Weights of a small GPT-style language model, trained from scratch on English Wikipedia.
Size: 14 layers, width 640, 10 heads of 64, vocabulary 8192.
Architecture: RMSNorm before each block, rotary positions, no biases in attention or MLP.
Training: a variant of Muon for these matrices, 903M tokens.
MLP neurons of a small language model. Each row is named by its layer, matrix (gate and up: input weights) and neuron, and shows model dimensions 506-569. Each number is 50 + 15 x the weight over its row's rms, rounded and kept within 0 to 99. A neuron's up and down rows have the sign that makes its largest values positive.
A block is one neuron, or neurons of one layer that tend to fire together. Before each block is what it responds to, as a language model described it from the Wikipedia text at the highest values.

Responds to: Main verb stems
L6.gate861:33 33 51 70 23 73 59 57 35 56 36 45 66 47 48 69 50 76 32 38 72 63 49 59 41 36 52 59 78 39 13 19 57 59 38 40 63 45 39 78 72 53 51 56 24 38 43 58 79 83 35 51 62 51 54 63 71 48 17 41 66 58 43 39
L6.up861:72 66 56 33 48 32 55 69 36 36 29 69 38 60 67 31 55 27 47 50 26 28 24 47 82 49 60 49 55 55 56 52 29 41 39 54 77 25 55 52 68 69 64 44 22 45 46 52 44 61 47 29 70 69 49 78 63 73 79 48 63 40 57 58

Responds to: Mid-word noun stems
L6.gate542:57 75 61 63 45 41 67 57 62 46 69 45 24 44 48 61 63 47 67 54 11 65 40 48 36 47 05 40 60 51 58 38 26 25 56 49 42 58 60 66 58 55 61 53 64 57 46 55 38 45 07 82 42 75 56 63 66 56 58 35 60 54 58 49
L6.up542:52 64 63 86 46 26 56 37 22 28 66 82 38 58 61 63 61 47 55 45 43 73 24 60 37 34 37 45 55 47 45 47 32 41 49 49 34 56 39 87 46 40 73 78 53 58 36 37 60 50 50 76 37 62 64 51 39 50 62 38 49 54 60 56

Responds to: Main-verb stems in narration
L10.gate33:60 34 58 35 50 46 45 39 45 25 42 51 40 45 61 54 41 32 85 58 48 68 25 69 35 79 49 42 52 31 30 26 50 52 60 45 49 46 56 51 62 55 82 58 71 57 71 48 51 72 49 32 28 44 39 37 32 22 55 15 39 62 34 39
L10.up33:42 60 56 59 53 64 47 46 51 41 60 48 42 46 45 32 33 41 55 48 44 39 33 57 70 29 60 50 09 37 19 49 47 47 36 25 48 35 69 52 29 36 36 44 72 55 50 34 52 66 72 66 45 62 60 34 83 38 72 33 62 69 77 33
L10.gate190:50 59 60 43 63 50 48 33 66 62 63 27 42 54 32 21 71 23 49 39 32 61 23 48 54 71 58 29 35 27 51 25 61 54 63 99 59 39 17 49 62 46 23 43 43 58 67 24 56 55 47 28 53 69 53 59 28 48 52 30 33 80 42 51
L10.up190:60 66 56 67 23 62 53 49 19 25 35 53 82 41 57 39 36 45 44 62 35 48 58 41 55 33 61 47 18 44 75 48 48 17 50 41 64 37 48 48 85 48 60 44 32 42 78 48 20 70 53 63 49 51 51 57 30 62 52 52 38 75 58 29
L10.gate302:58 43 47 43 73 42 81 54 52 57 57 30 87 69 31 53 64 49 28 57 57 37 77 37 39 54 60 65 32 28 87 68 60 74 17 68 25 41 49 35 34 60 49 62 55 79 51 48 47 18 33 56 51 41 60 43 68 48 08 52 55 48 35 38
L10.up302:40 55 38 54 37 63 47 66 43 37 31 37 57 59 38 56 33 55 25 40 61 96 29 54 39 40 72 16 57 26 55 49 67 41 49 52 62 20 57 42 61 79 63 55 60 33 50 23 65 50 36 50 53 43 61 56 27 34 16 34 44 89 41 66
L10.gate345:86 36 50 53 28 63 47 36 52 66 63 56 61 26 52 47 58 87 43 40 20 45 67 22 58 49 81 30 46 13 40 48 70 44 43 64 59 20 47 25 54 63 36 43 67 60 72 47 36 50 39 61 45 49 50 58 39 37 51 91 43 66 37 45
L10.up345:37 64 42 73 64 44 46 29 40 38 74 46 78 44 57 41 61 49 43 36 73 58 22 63 43 45 72 23 32 67 31 49 57 45 56 56 41 32 47 57 64 36 43 44 51 57 41 18 78 36 37 23 35 52 35 62 62 78 71 48 57 50 37 19
L10.gate685:39 63 56 36 71 62 60 45 52 61 39 63 31 68 43 51 44 34 51 44 45 52 58 77 35 36 58 67 68 31 43 65 56 61 49 69 84 54 63 51 32 37 59 56 28 54 54 49 53 74 43 44 14 38 43 55 53 35 15 67 27 76 35 41
L10.up685:36 21 42 48 49 44 58 42 51 29 31 43 35 68 47 57 47 41 43 32 51 38 52 72 63 51 31 76 56 49 50 36 34 63 69 50 70 50 64 54 51 43 14 33 37 40 43 52 54 46 45 72 29 54 69 58 42 72 46 65 61 60 55 54
L10.gate741:73 56 54 36 54 71 36 47 75 31 38 75 59 46 52 56 81 62 62 62 49 65 60 57 35 45 68 56 48 66 52 53 24 62 58 41 41 46 84 77 47 66 54 50 48 35 59 35 51 60 36 38 41 44 51 58 71 73 49 49 65 42 64 52
L10.up741:83 53 47 33 59 93 31 72 54 46 69 30 15 31 29 37 65 50 62 61 62 58 60 50 64 57 40 50 59 31 47 61 29 49 59 49 64 56 44 79 71 40 48 51 46 27 53 56 47 56 66 44 49 52 39 41 61 70 50 30 46 43 23 44
L10.gate838:59 67 68 54 45 49 62 49 77 15 42 67 45 14 56 31 41 30 73 29 65 56 54 74 56 64 30 47 56 54 35 58 48 73 64 58 61 39 54 24 67 72 53 59 88 40 58 40 71 39 42 52 37 61 14 77 48 42 68 58 70 60 40 50
L10.up838:54 46 59 31 48 35 11 63 43 84 49 75 74 59 19 54 49 61 32 46 73 52 73 61 48 59 54 73 41 37 99 56 36 54 32 57 69 58 53 26 53 81 59 32 41 52 42 45 50 41 43 62 39 55 53 43 47 27 45 69 41 74 70 12
L10.gate857:45 72 59 29 44 34 46 29 56 70 11 38 83 56 30 48 44 38 67 17 52 57 58 25 66 39 26 55 53 38 52 58 61 47 44 57 34 53 60 36 48 75 66 20 46 61 67 76 26 64 71 26 40 85 25 46 57 54 48 57 53 65 16 51
L10.up857:48 60 71 40 60 46 40 45 44 43 46 58 26 63 57 58 40 16 60 49 62 68 45 25 53 74 41 49 38 49 49 45 41 55 33 50 71 61 67 39 33 68 47 26 59 33 41 39 54 39 44 52 16 27 41 62 63 38 48 54 36 54 22 33
L10.gate898:74 66 51 56 34 52 54 23 34 77 55 25 59 42 24 48 74 46 76 41 24 56 56 57 67 67 43 67 51 57 48 59 75 80 43 33 54 63 48 49 75 54 32 50 60 51 71 42 28 48 52 52 49 71 58 51 15 50 58 41 56 52 06 22
L10.up898:34 34 44 43 35 50 35 45 39 33 43 36 52 66 75 36 66 51 35 48 64 44 61 35 69 42 59 62 37 37 35 49 74 14 51 44 50 20 69 50 48 43 28 32 37 38 64 53 47 66 44 45 59 65 46 43 66 36 43 54 59 58 62 11
L10.gate1153:52 37 34 41 48 43 65 48 34 75 14 31 64 65 50 38 55 35 56 22 53 32 50 35 75 36 34 60 51 47 31 53 68 22 44 51 34 46 40 56 59 67 35 41 51 69 44 47 48 66 64 41 51 51 66 57 21 26 45 47 46 39 45 46
L10.up1153:39 32 44 44 70 64 49 44 30 47 37 51 65 54 94 44 52 62 63 66 40 60 42 30 49 67 05 65 52 70 41 69 41 50 41 52 62 24 65 54 46 38 39 42 80 71 76 42 45 56 69 64 40 66 46 08 49 60 55 62 25 60 42 04
L10.gate1181:43 59 47 69 22 64 53 58 61 39 69 56 48 50 66 47 53 60 64 56 60 75 66 57 36 65 77 35 53 44 53 66 33 46 66 63 28 38 35 47 67 45 29 61 47 24 40 33 11 49 43 46 55 45 55 56 69 26 37 55 37 82 50 66
L10.up1181:46 62 58 52 52 28 41 23 48 35 43 26 52 16 44 67 40 62 48 69 59 55 61 51 52 45 45 49 28 57 68 41 61 61 52 59 35 34 56 28 58 28 48 58 47 57 74 67 40 53 47 46 55 49 51 39 35 34 34 58 45 41 76 48
L10.gate1325:59 41 53 43 56 35 53 78 65 39 47 64 42 69 62 57 62 82 89 62 57 53 62 50 30 63 33 29 51 74 37 60 51 42 24 73 87 55 63 26 54 81 72 56 67 42 52 35 53 47 59 32 52 57 80 10 43 35 39 51 49 62 39 41
L10.up1325:60 43 45 30 44 36 56 58 50 23 63 66 41 44 52 47 84 48 38 47 61 57 22 74 49 60 50 55 56 43 23 51 24 48 54 39 72 58 25 53 40 49 60 62 65 44 30 48 49 46 29 21 57 47 30 49 55 51 75 46 57 35 45 53
L10.gate1367:58 51 40 59 42 62 62 45 34 46 49 48 33 49 47 61 42 62 63 59 41 42 64 73 60 27 35 39 67 35 27 52 44 28 69 32 80 53 75 55 57 51 48 36 28 66 47 45 65 45 38 24 55 49 40 71 56 54 64 45 56 63 20 46
L10.up1367:46 72 29 54 73 48 57 35 55 30 58 29 72 74 67 65 37 40 56 80 36 46 60 62 14 30 47 62 63 27 55 72 64 46 42 60 71 55 51 50 49 38 56 51 58 50 30 54 61 45 67 54 46 62 59 29 57 46 42 62 49 72 43 50
L10.gate1497:44 31 80 44 57 57 41 52 50 32 36 56 59 50 61 71 53 41 72 28 47 61 35 43 65 35 59 40 77 59 19 37 60 55 60 53 62 41 42 86 56 79 66 53 54 34 49 45 95 72 56 82 60 71 49 80 46 44 35 37 55 49 46 24
L10.up1497:61 32 39 53 37 61 39 53 55 60 30 48 58 29 61 45 74 36 74 62 66 57 12 63 68 41 51 44 70 59 35 52 69 63 57 50 57 54 65 53 50 75 65 39 50 56 29 78 73 70 58 53 60 82 45 51 38 67 42 19 60 65 67 48
L10.gate1630:44 68 29 57 51 68 32 45 37 40 56 67 32 32 62 59 50 72 53 58 33 59 74 71 44 38 50 64 44 48 37 54 24 41 82 42 57 34 51 50 61 46 35 40 33 88 33 44 39 55 43 33 67 38 63 42 41 69 14 41 60 61 28 52
L10.up1630:35 46 86 03 33 44 45 53 42 50 45 36 32 37 70 76 63 52 49 64 70 59 66 48 41 33 70 46 46 36 45 65 47 71 67 24 63 21 50 48 59 51 48 32 38 55 39 66 53 63 54 31 29 43 53 30 68 46 29 41 53 37 51 70
L10.gate1633:53 46 61 58 48 77 45 46 36 33 23 43 51 37 41 58 60 52 70 28 67 57 12 51 50 23 54 45 76 29 29 36 64 30 47 44 51 40 73 75 70 61 56 30 27 57 36 61 64 60 49 35 57 63 38 65 35 58 36 21 31 64 42 29
L10.up1633:43 76 50 49 64 51 36 50 32 25 54 44 53 54 81 70 55 56 86 39 27 49 64 33 58 24 47 29 57 50 37 34 50 49 41 47 56 64 40 37 87 59 41 35 32 40 28 53 52 46 73 25 60 74 33 56 50 75 40 56 46 63 59 37

Responds to: Ambiguous noun stems
L2.gate491:60 84 52 68 69 74 54 54 59 81 64 70 58 35 59 38 47 08 46 64 56 61 23 53 49 26 25 68 46 54 42 54 55 61 58 92 37 63 38 48 53 67 66 56 99 43 45 38 88 77 61 25 53 42 16 64 63 43 72 59 18 33 70 43
L2.up491:48 73 51 82 69 63 87 46 60 72 70 62 39 31 50 71 41 23 37 56 47 59 27 54 59 33 28 53 38 33 46 52 78 49 40 66 08 59 38 44 74 49 71 56 75 32 42 63 52 64 56 33 31 43 29 52 62 68 60 70 38 43 55 65
L2.gate790:59 40 68 54 91 69 42 33 15 29 43 37 26 72 74 40 37 40 51 56 48 53 31 56 28 97 34 60 58 56 47 50 36 48 46 62 43 44 40 59 79 65 25 36 47 15 44 51 51 36 72 81 50 54 53 57 74 55 35 76 45 59 62 58
L2.up790:71 42 24 58 46 67 47 27 39 48 65 55 51 28 59 47 64 37 32 57 39 45 50 73 65 29 31 62 43 34 50 49 45 79 35 58 63 56 83 31 73 38 54 24 45 36 38 50 60 52 51 48 58 52 45 53 54 51 46 14 32 51 71 39
L2.gate1232:52 58 36 43 69 59 41 42 65 49 60 35 44 37 42 28 56 31 40 42 29 34 32 31 22 56 45 79 60 71 40 57 74 51 48 27 54 49 56 32 41 43 69 62 60 51 77 52 60 48 26 79 39 47 62 37 41 23 17 64 45 65 39 46
L2.up1232:66 64 24 48 51 75 43 20 67 35 59 58 52 44 58 18 52 29 43 30 39 50 27 48 37 67 60 65 59 76 45 42 76 66 71 53 43 53 67 47 62 74 74 51 50 45 60 42 65 34 37 74 43 67 51 54 67 43 50 69 29 61 65 31
L2.gate1507:38 45 40 78 76 71 30 79 37 68 63 81 59 56 49 35 67 38 71 72 55 35 61 69 49 76 53 48 60 53 50 61 56 54 46 39 28 54 41 43 36 45 42 49 49 36 25 34 45 64 51 76 48 58 51 63 62 17 40 25 25 63 55 45
L2.up1507:44 52 40 68 67 70 51 69 47 65 50 88 63 47 51 47 69 39 74 51 44 34 52 52 30 73 15 59 62 64 42 56 60 68 60 47 48 61 33 41 42 30 40 50 59 56 38 45 58 67 35 60 53 57 55 74 60 24 42 46 51 61 55 45

Responds to: Scientific noun fragments
L10.gate9:83 54 35 32 46 37 80 36 46 63 58 55 70 59 54 57 46 49 53 31 63 36 44 65 46 65 59 26 69 53 42 46 52 71 63 48 41 62 29 46 55 46 58 38 68 40 45 69 62 59 64 08 64 24 75 55 53 51 43 27 29 44 44 49
L10.up9:29 51 37 69 54 66 47 60 48 37 77 53 49 23 76 56 36 64 60 49 37 25 48 73 26 63 42 55 64 56 68 57 15 60 54 26 60 53 45 56 47 51 54 75 53 61 44 59 40 38 40 64 64 58 66 62 47 38 25 41 55 65 44 40
L10.gate147:66 54 49 40 40 52 48 55 46 50 68 65 40 00 43 76 70 33 25 38 56 60 71 56 63 58 41 61 45 66 37 43 46 56 36 70 45 39 48 51 56 33 34 39 84 56 54 45 50 56 59 68 59 75 44 57 48 68 44 37 57 39 46 76
L10.up147:49 42 51 23 25 49 54 44 73 70 21 75 21 31 26 35 58 35 48 57 33 63 61 57 49 41 49 56 62 47 56 60 50 53 61 43 34 32 70 56 63 64 81 35 63 40 52 16 36 43 60 52 62 32 73 67 57 54 44 66 53 67 35 42
L10.gate209:49 48 38 70 46 72 46 32 63 54 60 53 64 58 61 46 53 46 52 67 20 68 59 34 57 47 54 67 86 19 31 56 40 21 49 78 28 46 53 46 19 79 53 35 30 38 47 43 75 42 34 58 59 53 64 64 41 66 70 36 42 63 53 49
L10.up209:76 55 66 52 69 52 53 50 62 77 30 31 36 50 46 62 39 65 46 44 55 68 66 45 47 48 50 57 40 28 84 65 60 35 62 43 25 49 34 43 67 57 31 46 42 32 37 24 60 74 51 51 48 33 28 61 58 58 37 79 43 45 48 44
L10.gate229:37 84 54 52 49 45 53 44 61 35 59 38 28 46 48 50 77 36 33 49 69 69 62 60 38 26 59 52 60 22 50 26 48 74 52 24 21 50 56 55 60 56 52 28 62 42 28 51 67 74 34 66 63 57 70 52 58 47 58 61 35 40 43 50
L10.up229:36 58 66 46 45 53 68 43 54 44 60 34 59 43 48 49 43 52 61 67 80 60 44 58 36 20 58 54 60 35 67 53 33 50 48 49 58 70 44 70 45 46 77 69 39 47 47 28 64 58 74 22 64 50 50 44 33 55 64 70 37 51 49 24
L10.gate355:53 65 34 67 65 29 74 24 49 48 50 58 27 66 86 45 80 62 55 55 37 66 49 57 39 56 45 58 43 63 52 41 49 37 50 69 35 37 39 38 60 51 86 51 50 56 38 44 54 48 44 39 62 29 59 60 42 55 76 27 16 44 39 56
L10.up355:58 51 32 85 57 42 36 66 46 44 33 76 44 72 48 74 90 66 64 46 47 50 37 53 54 61 37 38 50 35 48 46 56 29 52 78 47 25 43 48 49 51 68 67 72 45 37 41 52 46 44 30 63 56 61 44 63 49 88 54 51 54 40 57
L10.gate449:57 20 40 42 60 59 69 24 33 57 72 54 69 52 63 31 33 70 51 38 44 29 77 32 56 16 39 59 61 18 86 46 74 26 54 62 23 44 36 65 35 56 37 48 73 55 35 39 52 43 65 79 24 44 12 73 24 49 72 43 42 50 58 41
L10.up449:51 40 52 39 79 44 51 36 63 59 64 31 61 08 74 46 34 51 44 26 25 48 77 24 65 58 49 32 48 67 73 33 54 64 53 44 54 79 54 56 58 57 40 24 57 76 56 53 45 60 64 57 65 54 57 39 40 84 44 45 31 80 41 49
L10.gate640:52 22 47 63 15 64 62 17 35 59 58 54 47 51 56 69 52 25 58 46 36 42 40 65 40 73 63 20 54 33 50 44 40 34 54 46 47 49 56 17 66 24 50 86 59 38 33 39 52 63 23 51 57 80 45 38 56 47 49 68 48 85 34 51
L10.up640:41 61 46 47 58 46 60 03 34 54 44 59 28 33 53 43 70 41 44 75 46 36 19 24 59 39 70 33 75 66 48 35 45 51 61 49 34 48 23 39 50 23 51 73 75 47 14 43 69 47 44 59 78 60 78 55 54 24 69 39 38 68 61 46
L10.gate670:68 46 34 23 31 46 65 46 41 49 64 65 37 53 69 26 33 32 46 58 59 56 64 49 45 53 52 59 69 56 78 52 61 34 26 65 68 51 72 48 63 27 43 50 55 38 55 70 76 49 39 73 69 52 41 47 37 72 37 54 61 58 68 51
L10.up670:54 36 48 48 45 48 43 76 38 44 46 77 47 40 77 42 37 48 52 71 45 29 49 60 46 74 67 76 43 61 43 37 32 29 62 24 29 32 54 33 63 45 76 48 67 37 68 54 49 69 05 44 51 52 65 72 68 40 67 64 50 48 59 54
L10.gate770:66 57 32 79 34 71 50 25 44 61 48 48 47 48 56 66 46 30 31 75 42 13 56 49 45 62 69 51 36 58 84 22 31 62 57 55 41 50 70 73 40 52 51 43 39 13 37 41 47 68 50 48 52 64 57 29 55 74 38 43 54 41 59 42
L10.up770:71 23 50 28 56 54 55 54 26 58 59 41 45 61 85 49 68 36 54 54 34 52 59 47 62 49 62 41 69 38 21 18 34 50 60 56 49 71 48 48 23 78 33 52 61 37 43 61 52 40 44 76 45 32 40 46 48 40 58 62 57 22 74 58
L10.gate771:40 63 60 56 15 29 45 81 54 55 70 61 70 56 98 64 67 48 54 52 21 62 55 66 46 43 46 47 81 65 64 32 50 45 39 55 51 40 50 56 60 44 62 69 57 55 61 47 55 48 43 34 63 46 28 71 62 46 36 52 30 34 55 46
L10.up771:43 60 45 45 62 42 42 57 33 64 56 49 45 64 71 49 60 47 52 39 36 72 42 70 71 19 47 41 50 48 19 14 35 65 41 28 42 67 53 41 51 73 57 31 40 67 27 34 72 40 40 58 73 50 71 62 36 62 78 62 42 43 42 65
L10.gate935:50 59 42 46 51 59 58 55 44 39 86 57 57 42 35 46 60 23 42 51 42 13 49 57 70 49 36 49 49 26 68 42 79 47 44 54 50 38 35 27 35 43 42 61 55 69 02 38 28 71 43 59 37 61 43 60 08 57 38 56 42 52 26 60
L10.up935:51 55 42 31 74 67 46 52 41 37 69 36 48 33 48 63 41 46 33 47 13 53 62 33 60 54 10 43 63 30 57 34 61 52 35 36 73 52 26 42 15 49 58 48 36 61 48 56 05 81 32 61 59 57 63 45 31 35 54 50 57 59 40 45
L10.gate1102:41 58 40 52 26 56 75 48 44 21 73 49 35 51 42 24 35 25 56 44 36 65 52 36 76 26 41 53 40 30 43 60 83 89 63 54 58 47 41 67 40 57 72 49 60 55 39 49 55 29 40 67 44 46 77 57 34 57 55 21 19 57 51 54
L10.up1102:39 42 31 70 59 54 41 51 61 61 57 46 67 55 47 53 69 11 30 40 39 41 76 48 58 41 48 39 30 67 62 30 52 73 34 76 73 38 44 01 31 52 50 23 61 48 86 52 53 84 43 44 31 54 80 32 34 49 40 55 31 67 32 51
L10.gate1171:39 44 42 38 59 27 47 19 45 62 78 44 35 46 50 70 30 19 66 28 44 35 59 61 52 54 29 45 46 53 21 25 43 62 60 62 32 60 39 46 33 68 38 31 31 35 27 62 38 68 41 45 40 31 38 61 60 63 64 36 36 68 54 48
L10.up1171:43 50 53 29 65 25 58 27 72 99 42 42 52 61 56 48 84 40 65 56 51 44 63 48 48 42 66 41 53 50 52 31 29 58 46 40 48 40 37 59 33 74 48 44 53 38 37 40 47 79 76 49 29 49 31 45 55 57 70 49 49 65 38 79
L10.gate1457:72 15 72 72 25 49 61 44 49 39 69 58 40 31 53 42 50 49 48 58 37 59 57 71 56 56 48 30 32 48 54 47 40 45 19 48 55 38 38 51 76 45 81 50 38 39 41 76 39 69 60 59 59 63 46 44 12 41 30 23 40 27 52 38
L10.up1457:77 48 57 43 49 51 45 30 20 43 62 68 84 21 40 34 73 16 60 68 36 66 38 41 54 20 39 42 40 09 37 35 42 61 82 57 36 53 62 22 31 60 84 45 46 51 49 83 47 76 50 47 09 51 64 44 28 53 75 41 45 48 53 44
L10.gate1616:72 43 47 59 54 57 60 51 61 71 60 70 70 77 60 52 69 41 39 51 56 30 57 47 60 41 45 42 40 58 57 54 47 67 62 34 35 54 54 62 32 61 56 57 42 50 51 62 56 61 45 69 79 89 40 66 31 51 53 64 44 63 45 44
L10.up1616:42 58 77 37 39 40 54 56 55 42 29 41 43 78 27 86 42 24 39 66 43 41 64 53 55 64 32 28 51 67 38 81 64 42 87 53 27 49 41 54 68 70 46 65 62 43 22 81 39 46 32 39 56 27 65 57 41 48 72 46 20 49 36 20
L10.gate1714:56 67 45 70 34 58 60 42 65 42 55 89 33 74 52 30 44 52 48 44 63 46 44 47 46 39 75 23 64 09 69 50 46 68 38 56 48 77 64 48 51 92 37 49 46 60 56 56 65 36 58 57 43 35 46 44 30 44 48 55 62 54 56 79
L10.up1714:53 68 48 41 38 55 50 35 65 53 68 59 38 35 62 39 42 66 48 42 38 40 67 40 49 59 48 37 57 34 56 70 52 30 63 85 49 43 59 67 24 55 73 27 70 67 59 31 30 33 46 66 64 39 66 36 57 90 33 43 40 45 45 20

Responds to: Verb "get" and base verbs
L2.gate12:66 46 82 61 49 43 28 38 50 56 45 45 54 76 52 25 64 62 53 31 59 44 24 83 47 60 37 29 64 57 40 67 70 81 37 38 48 47 44 43 88 72 44 41 54 62 57 54 33 34 36 37 28 81 49 51 45 58 52 53 27 45 58 38
L2.up12:66 46 68 58 58 38 39 39 66 72 49 54 48 68 45 32 63 54 66 46 60 45 25 71 43 65 45 40 56 56 58 63 64 59 39 39 57 42 39 44 81 74 49 40 52 57 52 58 37 28 28 43 31 81 54 56 64 73 56 46 37 49 50 36
L2.gate204:47 55 37 61 64 57 44 51 40 57 55 49 45 55 40 47 65 60 42 68 30 83 54 65 51 52 33 47 53 52 58 57 39 68 36 36 65 67 63 39 30 27 70 64 55 55 53 75 57 49 37 54 35 66 75 79 44 44 54 45 36 71 46 56
L2.up204:82 40 24 47 52 63 72 59 65 45 58 78 38 57 65 39 36 69 51 69 56 54 50 44 47 75 25 35 33 64 55 56 33 47 34 41 62 63 63 52 29 51 55 67 52 60 42 63 39 38 43 42 62 41 63 65 55 45 61 54 46 17 66 46
L2.gate743:64 57 43 43 40 53 54 45 36 63 52 43 48 83 51 67 51 61 33 50 65 76 42 24 50 36 22 16 62 60 57 57 41 47 48 50 69 95 59 34 65 39 80 39 38 47 58 55 66 44 14 57 56 57 62 37 27 57 18 37 51 30 39 39
L2.up743:69 54 43 18 54 38 66 32 54 55 41 63 36 83 53 52 67 47 29 41 71 63 51 21 40 27 34 26 75 56 51 57 45 36 36 52 76 72 49 35 58 56 77 54 23 57 57 42 70 56 14 37 48 64 57 56 36 63 20 38 59 22 43 40
L2.gate1019:52 12 40 55 70 28 77 32 55 53 69 52 21 49 21 47 45 50 50 36 50 19 52 79 73 31 50 32 41 53 31 68 41 56 81 68 63 58 34 38 20 45 50 59 47 44 40 66 58 42 25 68 38 66 67 51 15 55 12 45 39 26 70 79
L2.up1019:39 36 23 40 67 28 63 54 57 52 64 44 47 44 73 56 61 37 41 69 55 30 34 66 65 33 49 36 44 53 27 59 35 72 81 51 60 50 60 44 64 29 53 59 76 40 42 60 58 35 47 51 33 44 55 70 36 36 32 58 32 46 66 55